Weights of a small transformer language model.
Training: a variant of Muon for these matrices, 1357M tokens, 10354 steps.
MLP neurons of a small language model. Each row is named by its layer, matrix (up: input weights) and neuron, and shows model dimensions 784-911. Each number is 500 + 40 x the weight over its row's rms, rounded and kept within 0 to 999. Numbers have three digits each.
After each neuron's rows, "fires on" lists the tokens most often at its 100 highest values on Wikipedia text that the model never trained on.

L5.up1059:507488548459554548553509513472591552562491504460499504535465546462490532490418520528522551542523468447494460427527457476493382498543511513456407486438438559504467465474510537555532381421480494497517531580583505553486506500506487514554522597517477389524483559462531514569476454492470537487419577505406478482528447513467600496512525462466440492501472492496534464500452481464530607477465
fires on: "S", ".", " S", " Ah", " Oak"

L5.up2721:514451495440591518530487518586495521474555524447549561381448486495501471473481494529492450553498473458504545501466528485463545538578381450503440524482466506484540510503463479469487488460514508547491494485512503611487515533548412514534504434519468567499539489477480549555479509543437463469563513427526505420553448452533442498477449492505493457492502503436476539448543546487490554514462
fires on: " are", " is", " in"

L5.up347:557493461498521500514589534495478420477447532548463480498505547575471435415480578516518467507536451492455467475526483464550425477495495502465525410472491511495476477488487509513483502546544466450539474427498497535568476510562440421478455434405530514556464535476499551542537459501531534541488535469400476505481538569473499425522600476607456462531580505476538485484483487518538519492544
fires on: " |", ",", " Bellator", " 1"

L5.up2042:441487457455496457499526479545497554501471481475502524457500542493487481429537439408424527545491476457499509442425488453580529453568542533521542429464486461570516491581580464573448506479450574533503566537505478481486522489490472524469485511495488462486456463403509473517466534476526463499490528487502487424492531483519531401529504494450517526545543432490474530505497462524536513519493
fires on: " |", " /", "\n", "|", " A", " ("

L5.up2719:485522453524443567469539464507515451558532448486509499484512463562600512463485420450427402533491460494532500533515569515480429506528497463529536514455507422476484514552538500588421529448618563581423571531427456446512511486541493502506470523499496565446531500481570501572514482537482516500494429427493500474483598389507459447498484482531532541552515492581509530524475504505485643485448
fires on: " |", " m", ")", "R", " R"

L5.up2669:513546542498509510506484486508513512519588459419508463505455547538388486545523458493472504515499459510471512468499462516483585505524516499487534490482524517492493510507449496516493563400541447509508455493452523438484470462501478539524498513527488523471540430449495460518529497538517579523492467476505473462489500429483592532507516508559501543461450544565520528514500537537592485456532
fires on: " in", " his", " an"

L5.up3211:530481531513450535510458478492549448424560517520484470436497618518471509545431436496432517502471484500492494494527494457507496564492437500514553563563543495441471511534546520477469526497498510538483490487529570560472558569469484461492499547484508482513476505475478545495518507433526445406543465552489563457462505484497501519522547480486534472506520492521509508512541504567476473526530
fires on: " |", " finished", " season", " played"

L5.up2130:446520469519453483506470512540525512520528509523579484479452383509552487495464559491508547562512560444534478514465575553483456516462429512460528489522546527483488563506489530516474563571519442473437510482517473561560499529489525478448506580485484440479506559510567485430427453470476482446497517535546504463500497446459465528454508506497568514535445457514465542527553521508473469515488
fires on: ",", " and", " that", " to", " helped"

L5.up1292:421534482477522561538415468504573498486578482476488464473507624483502499542498502479603421491542493475572531580522467452539515545478569517426509547516534404481518497510492424503408461500538572496491515536512500525533466555386468459518559529523468440443476458499504529560560531490567464468482490527479497504572514449501507478577601501530470468536548563528474489460497456517460431504429
fires on: " |", " Al", ";"

L5.up1262:502479530568482429427478523514533493451495517465535534514391510464479493468539515560504563533501549492511513501501553460473423505454481477482506461585523520507505531545573464501425514535419518491389454504529422486419470492492434461561470556526484498522522480433444504527558481499480490506503465464593515517502462465520452527547501559523540494537529503513499551431523505507457472500509
fires on: " as", " and", " –", "."

L5.up147:496494530536514436512469439518545407486493511486480460544506512420500551465512540471519471576514511451460517534483473502494549492525398489580483531525494485506470433544461499527541521490508501509501468456418481465494568495451507583485490431581477517517469450463492469508507507493526491469521459467480446512578493531481422521490516521426486437513537404491458431499546472487423496509528
fires on: " the", " and", " De", " \"", "De", ","

L5.up2795:453562416426563548492449514496578522509501422500486519491538505475493478497467471481492443559534495488460470525418504545523467462493502436522555592520497469468495546527533486521471546606557426497491471508545519517488481448467552503568460512546448604443496517505482497519378477495554498504530530505473533508492404503533529589487475506450487565511519512469457492488551553506471487531531
fires on: ",", " in", " that", " to"

L5.up699:394602537500558535518504466414553470493513469475501514459486499483475550483482526479580467527536449528523504425527477535517469515550509455609456498458531590488453471512408570470505465525496513499456510477479475594451427448479461517466582499485524479540491488522525514531468476500551556497466557459493502530448480489520505550429500542510540541498480488509514512477467556594494478498445
fires on: " to", " would", "ll", " could"

L5.up109:453503557458533538476545468480469474452482556510448466528500545474506554479473511626516528465505460536411604511530436477486443480500492496437518516523495404476455498563509488461491504512462471527534527434494395490495476493475484510507454493497498470544517439587549431436507546474491514474444435470459538507521522479503464455474488435510558592494538492544521517478526466494514584452492
fires on: " |", "==", "\n", ":"

L5.up84:501472507463517526527487462574535480524513530540382506549467563577467463504532465432558448490440540503513533452486495468443564510529513517468449488513466451465486495454420431465437456487558479506463478465502504530474496589383595471498526493503564534501534546478526480528511543485511497446529449417523463502466560485559528505543505548529550444501433526509511462527492512499487470523487
fires on: " |", "–19", " member", "ven", "\n", "|"

L5.up3792:497488487483468456457459449536529575437531472438536498519500460517508499472436434539500488505459462565507528521459488466509528420558487447455431492480510532486489512522496465534558476508478517476490529509437458414560505525513514531510530542561447488432562449543477591514513526486562538570480499527487440484499517499480468457511516482424460459435457476515465509436490440510493514512477
fires on: "."

L5.up744:528496503525567578490452493473526441494552453558568490425476456423517435497466502481494469520507498533459538497540473499516464549538515505475459464432471578482555482449444550475500477557551442530509525411510519523493481498534563472450589561494562433468534501593462469496530444545495555465485499448514511488372553516530493524479522488486522469493437441542491524538532507502507521545516
fires on: " to", ",", " would", " and", " that", " also"

L5.up3421:399512510536509477544556479496531463444540493475471532550457517485486498453485532571529473515526532490481524445544486537607587503472463489455442426460466577534533415505556458473534521456441498532547495493456570509481527443412461486432401490584497547428524531521452552469545431527475562463562507452450502494501536563461455529524546526500529422448507505515493464456507447506474481502539
fires on: " the", " The", "The"

L5.up3061:515529547439512497513459530489487526477600436535599441460452404506523490497507500504447537523535485503529570427448474553500550501546448449476483444424513509537486589432555525478519445485481508473512453506512523548552563473495439477487445527484531449557548484469526510438615524490553504462446520489466516392415545506519482516476490510533506495522564464560425487444516472510487550484489
fires on: ".", "ulus", "oma", "ella", " to", "us"

L5.up3226:487476490537570513477529495475447452567467490495446485453501548575464547537446456475539537529503505450473592477483495489478565577528532497574444523453478477530489461517514406582503501509509461484501570513483463524498512443464390434530533523542524526508474489552544473495475428521580612522580479460494390542423428445463481491462514487501470513456432572509538478498517484578480444489522
fires on: " in", " him"

L5.up3916:479473506526499496525480469528499464537532563516503489450560426576552497519438513441480514553626543436504546562513553518485515459547558441411448508468513513520531468513530523550543490483502491528466529466453479501522490504512481520557512509559476524507572459486454414523560502479517476474539490543501540476508515506565555546422487545527464536588481473497469475454506520469517532535543
fires on: " as", ",", " was", ")", "),", " and"

L5.up2706:498448503520533522499458442468518460485489529457501516482604502541468477471529476512469511593557500494470549508507452469523512532498457470503441494527478508493457404531531487536468453491478471548483526556582493454453527505465573447649486462492506493603516503493517549442511482456478542457539510440528481511455512488578504466411447525505497455520482576501496519476551524478536525540539
fires on: ")", ",", "===", " |", "===="

L5.up1751:475472583452459482483543452498533495500479438498529478475490486538526502528478479471532505493527437436496420533499466476506444449581468548498470476500527460605523501491521462497504505534491490557465556506440458573421516521514564494479524456427465489534500481470548518533518519391477445493510532492568565506467546451526480480454487489461521544497493489502465494554503463481476532536510
fires on: " |", "S"

L5.up678:500539451545418498461516473468523505501499434487509574554526484483567380516473487549492557459507495478528444494561452528575461438561546503545550560550508608536590546539522549568464464461494514510496407499479538503472514479428524484561485451547559543486516490454472460526493496564474554494555505476537544466507475531506514532550514491444540485541457484530518547567484434516443511456516
fires on: "\n", " (", " \"", "—"

L5.up2984:474498517495437453520479458489501482480464556423574512536513545560487424575526460464507478534502436517526538543529466472520522460449554476547521461514532530517429465501495521561407437489434511511475503502535483501484512437446491461481508560535497470532450463559514574494520554504490487506503511440542471514479444460492449462445599522518487524509503536571539504491490530545492466448511
fires on: ".", " \"", " of", " and", " ("

L5.up1394:492528473432534568524535510451553429538511463484521464397491540428516572471481445514494490493509474522526549600496428524505508587533434509533469501412561579484480484521457489513513491532503466506468469466483542570448549451426434457527549558506494430478532547545540415519516424489484497506475484421487526473428465451470472458448545518512551518522466469456444499574582477500465503500497
fires on: " and", " had", " also", " who"

L5.up1448:471541454552485539568490491462452523523452507477593525541474509469561473486528545486489529542598478454469492468570484529460448502561430474445460503456484464423461515543504484536429524509545484448435466510511494495551540474478544441551461465394540439439551538508446594530506445418474467550500530478499514505470482522501499434556580511504527477448529523544571532491585477512552451537592
fires on: " |", ",", " 7,", " 4,"

L5.up2886:480532520521556472503489574419508445523528541420429528485479453478535470518533490476518594475585444487448468506601430505467435543490497504446526562481483487490487592447548493512497407515517470491495518464468471509440494532503477453500567499508507497461510447517404435476445606482487500521480475471562479475533491556477490475539473477497504526476462487546532505561478457547488517503497
fires on: ".", "\n"

L5.up3082:492517531466501508537469486450492445630465500519423501524519527475485463453468426500525542571487495464469477538530503469538567466490477501546554593531537466473544490562515455541519530554510525525476605451538510463516453467445474445511457498467493527540495506521438500521545508531511489518485565484499466540469432515509499591520463485540494491519469477477471513501506434489512502522494
fires on: " his", " In", "s", " in"

L5.up3407:522481501513532467515487467453551536518445458477480431441542481524457580453451515500514462527510468564499510480525521420516455410540521463521444554488498564539502523468493506428487563472514436494527459474535524555559506468537500475468443492547486524557412444443496622430576429533483502494536586519526536509491498526500540467506491487465467496512389441454451471485477540528447451453539
fires on: " a"

L5.up3982:490456516495504498544418445518484555570518532509517544481536532511490457462466475452552490452556435568501470534563467512537422462483586499497486523468482533472554470616474511560477508582545447550547439514465492545503546510577481480521516457471526500479561459460546414438500501504458544546414498491459527578509546542537488426499449480493496467495465621503500443461465545573552436505500
fires on: "|", " Team", " |", ";", " 1"

L5.up3016:497400467482498601389476378497467523537440533502617463374526540419537515456507548505538483543494465582509509565507490509544521486487492527567447508470552514408526511462545500442424518491516497562430439465487448540539550485522476534465471522518554522513430548453476504488504512548553562501543516405517467508483478464561562524481572499492449492534511514460477544457464512522465481562449
fires on: " a"

L5.up3560:488516447452483491446462550472480503464528501437517550528547479487513502527451420449561448533440532424513522444503443475510492456444538531500507501477526458534523557550527544484550470475499465517481533512515553529518519592472513505484535450487496466486440533533564525567549488455475498504488423445496531517532558486406477519510500545519497481485489507539495542494409537452538537467557
fires on: "\n", " the", " |", " same", " "

L5.up2913:526549517519486474508481469535384486496440499426540531460459538547527545528539532493495488523540563553527503492514510429531519493549556535510547520541504543514480472465503543499480581495553447529463453541505486527595547519534467515482536510541564518442497517480506450491537442554589489484434445531531529556478459523493548448561433487519508520530493504441369479554476441481478494516615
fires on: " |", " a", " two", " top", " his"

L5.up3790:529502405483532452495477495586454520507543462456485601464502507513539491509458445537515604471539477542450521479449499515488509493483496508485513492451436525513520542547442572516526493483498506506523513586505499537502518475498595607471456547520553510519496534515531521508529493467528530464544481513395481428488588488469468558492542484454476511501431453559511422497481444419482563479540
fires on: ".", "\n"

L5.up1599:523447493457502465475501589507493444525535592481445522494499525515528617510454491511418508536489543458529463460552534485474507493502568474591526433496528491482545477471549489462533523444439483473408440499437451516558509483491483482566526463480509429444544455516513468597490517521526601498492477476590473513547595512452528505454428539525529473485481467546515416484516470484543488554470
fires on: " the", " ", " given", " for", " with"

L5.up2116:503549499496519508506509489527569501518528509412459469570505476464555452478474447444449506505472414471450492463489510451552565493577482527494516457472518434534511444440504504534448547491561503492554555555458488508566475545488479546558514519463447503538467479536553428572518506492540507442512508556483536523518523446468492525477405501475540470454467565505537554522551458497385498552550
fires on: " |", ":", "–"

L5.up3862:550468457504547546506427464544448424439528490531527453465529519468536516562478512491543448470503502498490518433465541476476570506541511465495467425500524498510497566479494526496438499511471469381407474487574596499425509463498510465501488533502519533511496503504467446508528546509475553467465500530465504520500566525493513492480494435491533442474465504562443535485498504518472480483485
fires on: " which", " that", "s", " to"